MLP neurons of a small language model. Each row is named by its layer, matrix (up: input weights; down: output weights) and neuron, and shows model dimensions 96-223. Each number is 128 + 24 x the weight over its row's rms, rounded and kept within 0 to 255. Numbers have three digits each.
Before each neuron's rows, "fires after" lists the tokens most often just before its 100 highest values on Wikipedia text that the model never trained on.

fires after: " de", " a"
L6.up219:129107099103116164088079130127142112106110132142115117098128151161123145148153058161112140168121127138131101116110132128146116145167121117138144120136151106155141198132161132153169140129155127131141102163159096097120147146133127143124087121107117133102136116093102184120144145152127127139102125134145164108101098100110151103131124189162124155146128093092119113102113175112146118158085
L6.down219:136156113104113151135126155102117139164097057145157125150101124139110127135123112127152144147165110121083083112077145113133098113122143136132148105057188134129117139128119125128100119125157122117160113116137111110124155119128170074158118133137134115126132170140130146126147147097087159105129106101093133127145124093110163119138124133166149129127124131119132076187140127086122092126144

fires after: "|", " ", "-", "\n"
L5.up189:136129124096123154108164148132126177119100096129162137124126109169099113110128152119104132146094090135176121105067158081131108152146118161118167153157152110146119119118117136124121110129123103109174101115158132068144177111132108134103079102114121101087121097123119111120153095090147130120113118137154121139138118152154169197114130160149095166110131138097115125117105126146139080142128
L5.down189:119129174115136105145085144137128141175112102180175151111150148147115168129122158131153133102096137135159137096130141086132115146123149135114134172168146120133125117144131129153106141117128084086158121127127158117167122114167162097153093109137145088149131134113114146132140154134111140175142071108148149140128147155125138133127135096077129095107146105081115130091125185175128115154131

fires after: " |", " ", " 0", ";", " 1", " 2"
L3.up781:102116111094095125099092131152113134098125107145159158093135142121112124111177139155162134118136136138159112108105156127142108183145120141109140166134145122139139113199107111121084161107118095103103156149159142091148118118172138134108114098117148096109145131120119149130122117129172128154117128140139150138159126106136171107157130166130129088112116112121101144166148091082125113142119
L3.down781:154099115131153121097189181165142145085131158110138106128123133137129126117130105124136144184141148149103162131131106134118125101118111089115114097079162145085139135162119112117134107138097106174159104097135115161098100164125078098119135123140132128155146087156135138148115119122118136117114150124092115121130114133117134161150135095114130098123106177123127148114146079093156142130128

fires after: "ed", " ", " (", "s"
L6.up407:126112122096102139068143119101115169101135117150147157128129122091157138132144085139150106175108159151150112116101149119128095155109123125176128136128142138125099124170193118149124126114138158142161098144092064098115184137100157156095114138143171159104120113074119146125160150128106123105125108190114155127120129119127119133113087173129130104137109125117097141190130123100146113115113
L6.down407:173139141154140075128163115117146129098159154139138148139138108116141131139085122128077143089095136119176142128136122144151156111132138141137130121100173082136097115137149054144122097117164139118150135130098145091137148145118097148151121131170090150145136145172117083128096143123083147153143108133128160131137103141103147125124116153133153076137114130149124218123158155145112124080121

fires after: "tri", " re", "or", " Re", "le", "re"
L6.up526:115111141116113119099100115137138152124149097106093108149149126125129105087150135129142146139126110169131161110144142161138111116102177103123127094140159090115104127148124165143154072155170095153121113096117137090123143133152115130136133186088165114128098107150106115088126122147151195094109088056156147108162108125105161148119134122113117119075177148115150127116097149150170125146133
L6.down526:137143089126132083151142103125120107146120107105153057148152131115137129107104141181126140158166102165135134110135108119142133102131132148082149115108117072151105136121154096136099113111131113105132163138150074158143168116092105129085099116171125146146095099144155145092147162098146077080095129127184108135059120133109147175133100133135130079147139136142109143119107119111099128111142

fires after: " |", "|", ",", "-", "N"
L4.up336:116120128122099102118129117098137133110125104166142112116141076104149132122131126091150155150112099162110078126134152146134091107135128133110126177123111117120145135097111172187140121171122124150096096142140107122140108119162158079154132116117123100110180128111129127116106131149141164172132085086111106156108116161150132149128132137111113133147118101126128092085160126121129126115128
L4.down336:107131114130158143142112101134121157122128087134118141134121113124144138140113118092175127157121146118126140117129097113111106135149095148153157145147128122097167119103157197148086140110162146144136082095114154157160131202095156139127149091134119113057114192094181117140098136137138131140098126149124149100103083109180106142107099120140135117164088116094106135113117117108141139064116

fires after: "s", " con", " ", "en", " re", " ex"
L6.up895:121107126057071190093093170127123132087124126134137176126125177177104144107156137177104115112139086136115134074134127113102130214153156114137127105123099109132118121146147113160096119120102142120137138116124152113171131165141165133074089155162140153148105100123126141127128130133161128129089117124116107151146124141125141105164153106143111132105162143125116127142145118088145135173134
L6.down895:140102091121135137128139133074070111159142117142069107140119121128112143137104123074124135148174136109132108129135124124099144117092094141159151131099139137108144145056081140175137116149163113109140133135158133105089164079152096146156166131182142151134130114117138132160143152122141101121127106144091116128072116157169118102101175141139162142095114081178111144107078120099114116135108

fires after: " ", "ad", "fin", " re", "in", "s"
L6.up868:120121123106074168105134096101124132098126130133160134143113090087118094141144100101121152112130140121153130108091169100103119154147125154153109151083126136162129145128193112127145150113162151129145117136120135096148170138092123130124117114127154132127102129176110108136175169122115108120124139133107105114142131131138115117117140149115083113141097063112105120120155139104124144147159
L6.down868:118136159127155134121094139122130152117109099161107197157137145097115141145106104094105086177119167115153078101119127156132137108153128130116120141139122090126137128157101169118107142117059115148109098132143189139142101102124133200103117115118132151131150135144137112135134150171114130172084138100145074174088148159188127118146115103101120127170129148147126145128103157138144145150131

fires after: " in", " ", " con", " In", " 1"
L6.up426:110105097090149131079110183151103152110094154146149066106129120128086146133151113142152101111146091147132111098117141108107125171149170126147152138128144119140184119106159104207135149141148119103130121093128103124124124115144097110109095146113165121138090107113105146132163171112115090115102130111181145157160128108122114106135131170108119123080132096113150119164155142089141144191134
L6.down426:090113136117118124134148111106095172156111097157142122101124111139121101173083116129125094107145154108131096111156099149144090136130156171118113116124157139098133136122112139083191150159125133146136096130147166147130150130120136139138135094147133146095152121164122128128177084128145116107086115109132156139142147124144051150104140125158168088115149110116103140134148076128140100133129

fires after: " ", " 25", " month", "\n", "-"
L10.up148:100117127105128176120110152101108092139105159156142105160144110112145144094138145115084124157156139141154140094094143122105115096159129128092156178137122072166143127148111161150151127176112119163159134120103139077124156147134112132147090106104154138118183097119166102124168115094108102119127101160146159195137118125136145109109185124101100144121121138114139099080161138124134103155148
L10.down148:155175105123146130131159118097150117162103155147087129111105088123120120167165132126123159137205134133121125139128133122139140132134146107123150136176109150096118137096133166130087099105135089090152117128088108154112153110121118143101127153071149159105111164146158155146096122148126124115105127139154114118082163153110128169106153130146081113121099111110137126146145125155086081129109

fires after: " Re", " ", "-", " S"
L6.up368:132139147113077149125128173106106104114105135152126112115137117110108121133113122126129131153149105173147139100094189121095143117143121165079165142107140129153133118098110154153124102171114123123182124094136116109127191148132103114120099132121107106116152125148144113149144128119088135135150102091163092125134139105161150136121138151144070156074139169079148068122166127139149094110151
L6.down368:130155151101088150148163108143140153113106159127097172119139154157120199125145121116161132135128115177073142112121123122108100139117146124103150116126118173089135096150110170116129143140118127151092122088078171183158141185119114124118147120146105115146140153138116105111117130160088154136108110115132142106119132145112165167122175090094136148147127151152127159120132126154109117093151

fires after: " ", " |", " 26", "s"
L5.up380:075124115112070105095130118146146129120133108153105156095150171114130127132138098160165127095129095159153119110136126137104130104144109156120167129099155120147113110147132150127100147105146101114141151116125129134121139124144113139136096119099143124113080137120114139142141127129142177125095136108173137093138123082120179121143152157165099112135137102106124157179128149123153082144136
L5.down380:077120113095111139116154136149146107102114141152148091114125136128143138142144130083110079162166121119081136124123123145144081125113118161139117145196129114104155138115094093131122167117086139109156106140088103136112137144093150120150119129113118153157128146103182119097146104132139143097162173083137140139126139127114139170124115107127138131129139153134147139154115101162115125172122

fires after: " |", ",", ";"
L7.up483:101116103120119112140132112102133116139139105189136152084142126127147124153144117145143126111178116160126130129079101129144108085138129117098179144103125145128152154119134101117112085136122134083085156156146144134118092126175110143125135098148138110110140167141094082087127158164096126131122137096153109125190151114114178128113169143181104118149137100151174111145153131133126116123157
L7.down483:140133133132121122088125119175133100104166116136129129096154156148117112090124129132115126104144092096131113139173134128082159143145176119176127163114130131154152126105140096124128136112087120097121171123116119128134155169081155142131107113128134162157092139127163173145164100117137124139083156139159131128146119113118106155148138106100190133143127146148128117112121101118119142181105

fires after: " |", "-", "|", ":"
L4.up993:065084101112121139103165167100131121101128141177139150105172131103098149113146110135162121127150126167122117113122123117113115109137111105122166122089118092135132130128119110179139122120112120143134110179158108124118127134137120074120104130089129114096129128089127134145149141111119142161111063142147139161140123128111136104152140135163060135114155128078141104106085135093174146130132
L4.down993:130103119147170132129165057135125093122153124129141147122138126133148127142157120146131130107110162118132140106104157152115100127126157130154126108129123150121145137095140168099138122155146176165185158083119091115166144193123165142099121157153138112160108126130107131158140145122119130093140115122111131132102164158084101080110130115111148137076112097151110104154099130141132119117153

fires after: " ", "s", "ar", "ab", " has"
L10.up71:105101154089120145124070140120100088095137080137150168106137120148121103147161105130092153107119114167165145123108099131089142159119137167154123143089091108119128167164175149142118126146114135157176135128089135095168184152113170184114079135117138159129112131109117113096140140154127150094108097121124104117109134163128122116137104144108155134141135118152124152140152145140111143109103
L10.down71:142138148141118167143147139131124133130118123097108124194144107162140151147153145131135095134155165129123107095117103115132155098118118177151140124097160104119125102116119159170101085110140096131088127167120139130125121160143142119157089136153137149123150127085110110139151156158130147166128117116133113152120115084095105129138135095106144090122138127157137157123078183119106135112112

fires after: "\n", " (", "•", " ", "-", "|"
L4.up594:131120143085108086125138174130111117137100103130168111125132114114095126135141131132126136138116083144151113089115138139121115140109136145124126173116118123160132136118111142187119135162144119121154121131129129049129164162116142112132087128136135098121097092085104160128150135101123126150111121140133067182154145108150194110140161140176122132119177140124111135138137115152142101117140
L4.down594:084096125141142114105130098143150142120134143141127151123132162128126148082138173123149127092107188061127089149141093127116065147177142137139132103102145132104123114113124140110146140111105120081157087106118138172148079142147148089139156118116140150154132133105131116134126132191123136157145114137133113116127119140132150122154108105076140157145112075098167122116149119107123155130148

fires after: "-", " ", "\n"
L4.up727:132097094089084142130121127126099114134117142176132138136154127137125127071122112106100166139150088115136098110134150091112120128149108111127150155112128123182154153123124120164110130124150131133169127099149131103142164148179086104131106128137112120106097110098107150136175119097155149122098081100158151131119137129116159105137180156168053139153126144114092113169108137116160080188126
L4.down727:113145124124131149134139128136126134113126134163128133139126130152091138107141091115108092105121163129113148156191097106142146159114143110123108108111097142117074112182138115115155165109099082122124108143150147134117095131161118099126163132106143093114087124134125077140107075185125108141129170170144144102155104078144139164065091106098125175160091152107151137143177124115084134085143

fires after: " |", ")", "===", " 26", "F", "A"
L5.up707:070137136109079135120136146119138149113114104140147145074121160142154084156150128145118137083143088148151137068125170177151118136145128143118138111101144115135127120173117159128091113124160146116080146117119108147114150129116134147093120109137138102088138138101105098126135178119146142144090128092129137070129079125094171142110138141158094134141149104130162123139128126159133086148135
L5.down707:094139152136136119105164075150123138178106117140130126056105169148139143102120149162145109107119101130094140112098117165133106123150139121142160104115156142085093082170129107114099153129142157132083147103157092150144077165125163113140154122130138146103116090161131132112139105118128137061136200157113136146175089134061132136158136151119118129109140108135145095124100138154128116145149

fires after: " |", " "
L5.up22:094086095145108137110136092136100110096138131150129090107186116098125161127145109162184124089165124150132123118141128135085106112155139136149190137115145103188144124124144098118113140094102112152161133112116122135116111142175129111126103123107131143129107154150126136140155152142125183134101109091127134145144116122119127088161118145121083108150129112109135127157130149099168130129116
L5.down22:144178140136107139132094129167158133132103178130144077116096135062131150117087162159156146139130150073101122126176164120123148102121137157141055144129184142097148148108092180113115144119115131115187122105182112115138113146134110097103091131133119151169121096112109171152131128150126130157164116098119101160123142117121116088133120145130134121108176127120116125088124159148101103126092

fires after: " re", " con", " in", " pro", " Re", " co"
L6.up690:074115158132101137105085149149148128103114075184139120125144118154121114118119118117112138164117122115084111132112163133141123130152138100102150115126140105126159125146090144154158133162174150136163129127142131113105164179134153121125080112121135136110106119123114091134146167131132157127111102098121144147156137133131125097135141140081150115119126090090151111084152149085159131113166
L6.down690:176139120140107147135145120116118154109145118096082146137139075147098158143106107130132106107128139164158152125121106108127123089165127106114143117078158110145067142102161096161141109125095134113110126158145121101157132109107148131068118117127109201160086111115132146142088134150184137149115125140175127172086117151127136141118179154146131114151088129151122150082135102126113135143111

fires after: "\n", " ", "In"
L3.up612:144105168087137114121110164140100099127116143132162148121135100101127129086129116104138156128092134122149111114081160095134118146097131127133140172141119139149105123141135150208160151138108117145162151098149105075164183145105145129119118134116150101117119133138136120146155116096148137095102134154145096100163163117125142103141097134152106114148144122132108140187110128117128107150105
L3.down612:163138112095146140145111142150092108125130115115078104144126152125096105116123135114093069143118089146174165082114142180103133086144127110134143137125131114116098127108125111099161113149068091170143168125072186144115127129123079136128159124122151127109080110143121127104134146070130165139123146145179111144142136176083124121118144124141111162124114126124136168134147114146116146134132

fires after: " |", " ", ";", "°", " S", "BC"
L7.up433:110105098149138112125100081136107122138142089194115153069162170107151145094140112159148130147115120145107112142119131111143115102110138131117203151069139149144167152110134140121097105127115143097145131109152148124150121146175138128123125124163118128120085143139131121090134135164095178181121128104162101109137140103106167129156155166163107135093129101135092093159146146115137104131140
L7.down433:128136133077115149112150126139136117140121132126124157143147131123111138074143119109141100148175146108110120158155118110128191162133105080134123101123138139131139123120113114119098183084136092073135124148126128099137169185118134138104136135093131139140116137069193146164157155156092150154125120098163119101139106144118177118129130119162154116108119129143142109106124120159128131148123

fires after: ",", " ", ":", " 3", ";", " 1"
L5.up31:094131116117141131089098173155143133106123128160098101102145133121113136148164138108149125144122106173156109124157178127129113159159138105098153129101143128148121134154145175159116153098081071112095101127168159109113090119164170144093124136104149078126143111112114145133128106153134127178114133188149149186142067120083145120132126161140103110081129131100127104162123105089129128146085
L5.down31:133134134134137148119102135148141115077123093134137117104144144113178134136162144118101084101149106168119183151139162126110157133136106105123095128134139133090137149099122127116108131092162061099176126129152155128143128118129134096133126108128167104117138153107092112133130122161144135127108135121111089161107122155102150117135098126101144101139112154137104139151126094133111106106075

fires after: " re", " w", "s"
L6.up58:130098138142089120099119117143106122109136176143152148131147121131098138098175122103135120130122164137161115109159135105091123180173116109138134142137132125129119147106147107177140100101098086175192107136117150071132105133125134156094067134135131136162124097102116135117194127111141156141118095112121147158149136128137136148157151148161124112135145152115107149146150124102146133198146
L6.down58:132123111139109128154127123130146132159101117156111123149139105135103145111099128098145139152121152139116175107168132094155098093102149118118080128061152134142086096145102116087172092136147212161118129111181139097127130149135159122144153155082154102068127123145181091151129114141098095131146149120135145103134138124123096139138116164120134121081149154119109108145138153115100151096150

fires after: "\n", " =", ")"
L4.up786:116103108099085089121140123116108130107120152156112133140157112136143129184134100139082119144153123181117083129126106159116122115139174122143147132124128107152096138151129131124146131120151114149115108163120130141108154107113126153146108123115129149126115149146131148144140122139141128129106096170148163142124129127113123139092108167108094162140120118100117120149123160147144055157167
L4.down786:115122128113130148122119127129117105122159043119126143118110127111113070141159106120155146079110125138097150137121113125105136113137123129143146116144083139147174138123133158160164122133126151125154149054103147131173082152174149126153126143125105125130105146131119149140107124104130141054125132080126138104115138121118116118116141110141117095085083126120112110114114073129101131122130

fires after: " |", " the", ";", ":", ","
L4.up886:059120095081088141087161106161123148119116117178137163145141127096123106122148112108122142102135116169132142128137107124121119097138153123106159141116119133140109105200137121142112129152111073176148163158161123127121125140163103143114093146129180137121113130138111128124147107132159129136126117172155134160159114158095104093124111132143104118119077145086073131178127185080147122127128
L4.down886:139163066124143098106155153146135168084115109123122096107126145125118121111126131088133162140125086132112183164114118099132149109139109103131137100116158129098118110132120120131133160115120098144141136141114123100132146170105078131120138148128135124174148093099138100115115142105106144145096171116166141103148133155122167160171089089194140132133122135114128117130110114092122128119132

fires after: " Jo", " re", " as", " Je", " I", " Re"
L6.up554:140123116089127124138165176120113132148115142116095096117163128114102102067142107095085122188128104122141142118111169124132141147125126049085114172129148128142110130140135148177144109139106132180122126088106161119121136165159132139124146156129153097126098154127118100112134150145144113155135104094116117129151117127124146143130180144104090205121175168097137094155112117143130128154128
L6.down554:132136123144166141116118149077124151111102133119105114144123148126099100145127103139130172100125076120129128128208112122089198117081167130076123104113130170107142141147149107132163103123124107131139138143161126084163135138135154081120158126090154133134155091137142126096114150150129138138147112107127117120100172120112146160175128097116178087148092109131125133117102146125166123058168

fires after: " |", " 0", ";", " 1"
L3.up735:087119111091094120082136148137155118094133128170153153059132137079140141132150133132145139101155085161150123113148143174116089119154115145121166140113115114147141116157141110168124155121143101132115157168128101121099124127147094103132122130104174106102115126090119138141123134135131125150129106147162131129140071119105162095152106168154068120116111120115116101156169144074132146106123
L3.down735:177121148148115112144113128122115105146131137108144151131114116164158128161134134116132125112139106122157119104145140100145102124136137115127099149115125153091092118095156140148152120120110177129101098141119076113130141138117155149153125123157126146096089124096103138130138165152136105191117122131156157127119122124086080134093174105133144162132176160151134105101201105133111135172125

fires after: " re", "re", " Re", "\n", "==", " con"
L7.up529:133143119104104178081136137131118143125100112124139156125143150080145083106138115132098129126146099152127133131133148114111131129117115109090147133136138106152112129113155145178115097173159123119170115095149128096158161113148095138118130135101153102135122128136089126123168116099150144092140116085097135141172079108146173142124148115125112144094142109073101094120144159136128155152145
L7.down529:140104113114097144188142110128091119159134149112117150119119122120136148149137124099125115173180132140139131137133144106181119121145103126120138128154123126112147094169134105118110175087123070145160115136087173177135116116118139114123122154155119135119113092145169176108148152115162112113118171081122116117117134178119102149127121112108141103158128140158166144122156132142178121136090

fires after: " |", ";", " ", " 17", " 5"
L4.up90:081114125107123122072118161118133112105123142134107148120129136118116127111166121114132152126139103160129096122137141133124135158170115126097189152124125119142115103171147137137091156118143084107101144133152141130156114093162131118115114120091173086123145116119092154128127099127166154141119125177154138170131063153082174117133097142152093115137102124106107117182123123084150117142104
L4.down90:136137109137175133125167157154127114064123129142108059114126154085167172129134138142128099173170103141154158126121156173111159110131149082125102096130145145115136124129136139130124154093113070145108129150088110102088146129131113102094117162114128176119145126116114093132135136122131136151132135083132124116126119124100139109174118149115143106139146167130134141109118088101130126130115

fires after: ":", " |", " ", ".", "°"
L6.up913:058118117091078163137131083138109139101143127134111131127161127137134146063141087142119163096143096169126118116136148109111131126183120129137161145130142113157103137158132135115131137119106134144151149101147133163136151111155118119109138164106115125129118135153114132142133114141173156130094131116143129112099094116151128139107155168150097104119107099094093126146129153133135103157139
L6.down913:121104120121099138118136135112162124150186162134167133126129089126114117128091117165119093163126109117096155158096115129120169098095115170109106125153132123120162119130102150122145163174150149147150115126131115110121128162113071155135097124167124142117126124151150144120118146137117150101151143138125161105163163116118113140144138153115185150104129106106129140113111121137087147091102

fires after: ",", " ", " (", " 1"
L4.up339:115126129096106122092110147111114125150110110186158097139136141107111136133144125145115118157162133149136123117160112099127096115137128146119143126125113136149137117151136106184148162155155066113142091187152136059126156114139107112130091135106133068125063145123114143134167114118122104156136124168120134184172148131121156074161118176128122129121167116093135128162141144082129118133125
L4.down339:097133123121117108124119068140161164135133090109137156127132142179137102106132152146137120065126127097124087137045119151147118149140166166150150102122127129114126116137126168128132167126146177115079097096132130158132093138151170157154117094175125163121155117099121104123097130136160087138141139149123148127149138122106126117086132108141117136114113093117114134142143138128140155128143

fires after: " 0", " |", ";", " 1", " −"
L3.up912:122109137118101134095107144114133143107131123154154179087134181107120143106152124175153155143159098154173066096174132125122129149150115122127153146098144138147142121143131105140103136112095103107132157174158120085116117100153120148122108124115172100100145144100098158145124120137131153166135112118183150124139071112128186096139123176142112102095118144102111107187172111074136125141103
L3.down912:129115116142132075112148187156138153099128150111145104126118167119152114144143107140121130110145095127112191090152135131110136112141113069130122086140115123133132095156148094125118140102115102135110145161108148141056106166106092095132126143135136123123109094150100126135167133130118112142102151120156129123118106111132160139171151114141121144137145177116136149112147087093144162142050

fires after: " |", " ", "–0", " 0"
L6.up978:106109118107105119084120119129120149127140116156150153037146157103126121133191120153131138101139111169096106142108126159129137148141114096112208109084135094155162125117141111117115138139125120114127156167161127130111135134150118113135093126127119108118117113140127129107153145154141133154072123148148126089149131109123134144138141166172131135133131098132112141148116150109133101156136
L6.down978:121132095078092165119099186140160127143138128146112110120140161139134126122131147143117102112102111113132121154151131126134151167136165112129122186124134124138137147080113159104133145157103119115107135127142161152140145126124132106129100151125113123146123121089217120104114110156137145097122149128089101112118104120129114156120162087153167174100120105124164148123141126139089107130123

fires after: " |", " Ha"
L5.up869:109116113092107107107134112149132148121129131154181101077142099114163145095152127130162124117162105151123108112141119175130106113122125138121154153106144092130172128119132130130150138157106131129093146160131129161108139131178099086116130125102140130100179123115078146110123154123142121166118100112157119162166092141078134119175107153132075184114113104103104096073172133131143163118130
L5.down869:146100130114147114131150077116100156116143116157133149128122139148118103179109120111137063156112129143124142134147154133135103133121106155154146094043088152097106129092130111143121146123161141132139154141094091152158111092131140131138127100130121122175089120122153126121136210148123131131167129149092119121135061139143114152128101163116155139132103131160166154136146130112132058102095

fires after: "\n", " |"
L3.up722:090124096114112138125142101142148153084131101125133112117153113097127112117141112111129126109136088157148113116089111141128132123117126143141170123128142106154135140155162124161154133102111101159162176146115088110145151158106103154145097132120093122147155169142120137134168170123123128149089103140167137098148126124114125103072130145162101135165114089110113111181162144097147083181127
L3.down722:117126136142116134114101080140136133122154138105138188157146122143160100150120146165096097089133168113160104169157104117132111138124080164167099146113153132113132121103155166133160127115135159080111109170142125110129083145136110172128087123112136132189110126130143162130107148100148111133139157133135128135133111083142080150163151094131144113078083109129128148155145079119105182132112

fires after: " in", " to", " de", " a", " after", " before"
L7.up289:083116083132099133094107128125129137053098131127147110116156118102098116159142081173116126164146084140135115135117158106124129126153165147121142140117124123124135147102207150176138122158134093138168101133146130079172129148144161093128094120099186097116137108093118135096153140135140164123091110124153139134142086124112109123113137151134105164102134107083107124143139162093150125141127
L7.down289:152100119134115120166159149144148098131138092090119107151111108157127123123093110136162112161136138083077119130122113121130082115095156094100150140090136129141065151145170036084104124104105133123111106130115159153165103159154140125152140122122126129108157146160102122120130117106100166148135130139099151120121146132130115097127164151132170142102115125148077097166115116160129118109128

fires after: ".", "\"", " |", " ", "\n", ")"
L5.up721:085112117095077139086109139131129130125128129159130159134169112096157158136125096168148150107131087157128106148164116106092146120150141132113162141118162132127096129136139132155131114110113150133138091140109140091118152169157131131124115121099090112118074133128129134148194143119144159112104116136150139109201084083119144099133137111131099127112134124101124143120141184144141100141141
L5.down721:064129079124095110128106112109115138103147170129114138157133092185180079134096127081138107128114139111090134134152121146148127131114117098122115115161104118047148117138084113143135166122153152108115095151107105134152139104112163127122101123103149155122169118122128142120152120106144122121144128099136128163115102147133130129152123135131096131136176127102137124115132116124108143144108

fires after: " |", "\n", "|", " L", "---|---|---|---|", "|---|---|"
L4.up699:126129114105099091126158152109140135105130127158173129080130145103131125086131101150132100122123078131146138111130133153119141106098116105112133111128139097133138124099165110133148109152130136139129111157139097132146145137138126107135117132086107068074121151135092103140103144150146150151123117088158112150138102110167168166147150130141063105115162130092152083153158116126148143128165
L4.down699:160135176125149151103141127115097087104140147133152114110120123106152103121135139142163087111113099157138101097145148120103116098103111156161116121141141108108143135102138172120146131173136100118125109120088113162170105091099157114154099102109143112129114120077161130121134130113141146126115116142115113118125108124089127103142097102118158106094110151155144118146133140092151101153151

fires after: "-", "\n", " Time"
L3.up760:118121155085131119129119113135122104124122096110163130125149147098121133077123140127152153110121095112126095095095161107115138147114119111141141128115132102144146144164111117156161130146128139129134153101161065095144174118105155113120132137137158116093162140140111143133164154089106118108117106101158119132117129124131112127126122122165127141186113126127106108127109146101154113162115
L3.down760:163130140122134110127178146146122096122122103096147129145123110146111138155144139122110147107120117177108131159096152137114110144098134112174140089144120108114146102136102091170133146122101083141111164154133149105150144094145158097104118124148141094093100142164110154107065155138125147164094138122139123161171109098110110127150164071093118139098119089127144098145157120160132139158119

fires after: " ", "-", " (", " sub", "P"
L7.up259:142116081114098144093128111141110142106105149168140125135137112136122123096146120113141137157148073177142127124109162114088134093169135147104123139109134126156182164119134160143121125113148092110182113147141117114175121102142105092121111108128164068125107123153104143136122138167143175152127105110166138126108127093156149107146128165175072143110137132086154124154145106101131091152115
L7.down259:107160139165124104120134115146149150123124155143102083145127131142147128131130131122141158139122170161124126132105148152136137158132109081126133107137137160112111105134118095089112150116136143112105146107134106147108111192135102118173130114144121150132141157175119104121113077115102161109161181137101124115137139127103124143152121121174179152143134173166119155097104153164117128113090

fires after: "\n", ".", ")"
L4.up480:092117122106098139123090103119119128103137120130142099136156133106124119124150127129112134160138080145123080120147123126115110138175124111135160132123128127163128145143166134148154139100126106154183154118143119082111155122106106138110093131112085109143143104126115142143190142115166118139083093144153119125162083115104146152111142164122078186099108081109076101169120174127150068220127
L4.down480:115115134144108184128118132109156152132127132147146124096114119162143098128137184120085135110126092161133148122132123128120144139151149113148119108091156126146137100106127148102101084094141114070128156160132102160151096127142098142103091123160167136137154145159083158115138161124131116123107141102143096114181151125111073145156160109124128180125129140122109126157122157111131129173123

fires after: " |", " 0", " 1", " 2", " 3"
L4.up276:093112126095082133080130138123128164079113134154157154080114098116145099110168072151157138134148114148144091127134134134151109111137141120122154145126134116127120104160156165151115121164092123131140140146146114106146116131181106158116114123077149115110140131111095133122142138122181193154111116126136150133117091132109142109155128179150089105116127132115092098130162113102182084150133
L4.down276:178152139121099130151159138108171156128134144135127135131115117135140113111118121135140153176117132108051109120130085122125154105143106144104079085102157134096129158127091151104116101145120134148146108121176119108128101123135143130121121096178166148112139094149120120112144117121101163098154151127079087109124155139087128154118133141126126107123115089175145178140097085132130128154107

fires after: " ", " w", " re", "\n", "min", "ro"
L7.up395:106122115076088147102147110114102146184134134168106138151156141132101118118151086104148141141113157142151115110142111107102100134138116159116141116094132096145088145125132112160143115167163098127148102169136153073125166125103118157114101150143139113165079124114108138131154124124110133126157099130116150118156130131108129143116177144197125098138130118099130156144131163098134118122150
L7.down395:150136171131168131138117134093130116142108142105129121127121092129147121128125148107096072129097122125148127071119138106124118122116192158136132135128144103109157100117101110118147123115173159097098141121137168106135171138101161125147150123103130155082122158114108126102090110154102164145163095123122142126103134136107138091125118151136113170130156065092116154130125166138102120136152

fires after: "\n", ".", " |", ")"
L3.up802:104132135111089134115114123114143115092135100136155106147141148132132071151138102161096106107147104146144098113128135148125140164144107097150143122155124090177107155146179122142135140110124128116149095158139160098147133152108136131128078120098103115126119107124112151142139101113181119148069124146131143130158120130116155139090127159150107166096127109098063135144149149132126081181122
L3.down802:151122126146118129106134108149117172135133107147125137134128176128116100103161151178122117062118137110148107114098122140103121087141134158137111123120137142101139143112107116109145162154103136122142184148116152144109137172142104132119139115125138151129113138122101164120159183087162131112132112098102151131148102135104093110180149109092146153113123118114094156085129094058103180135133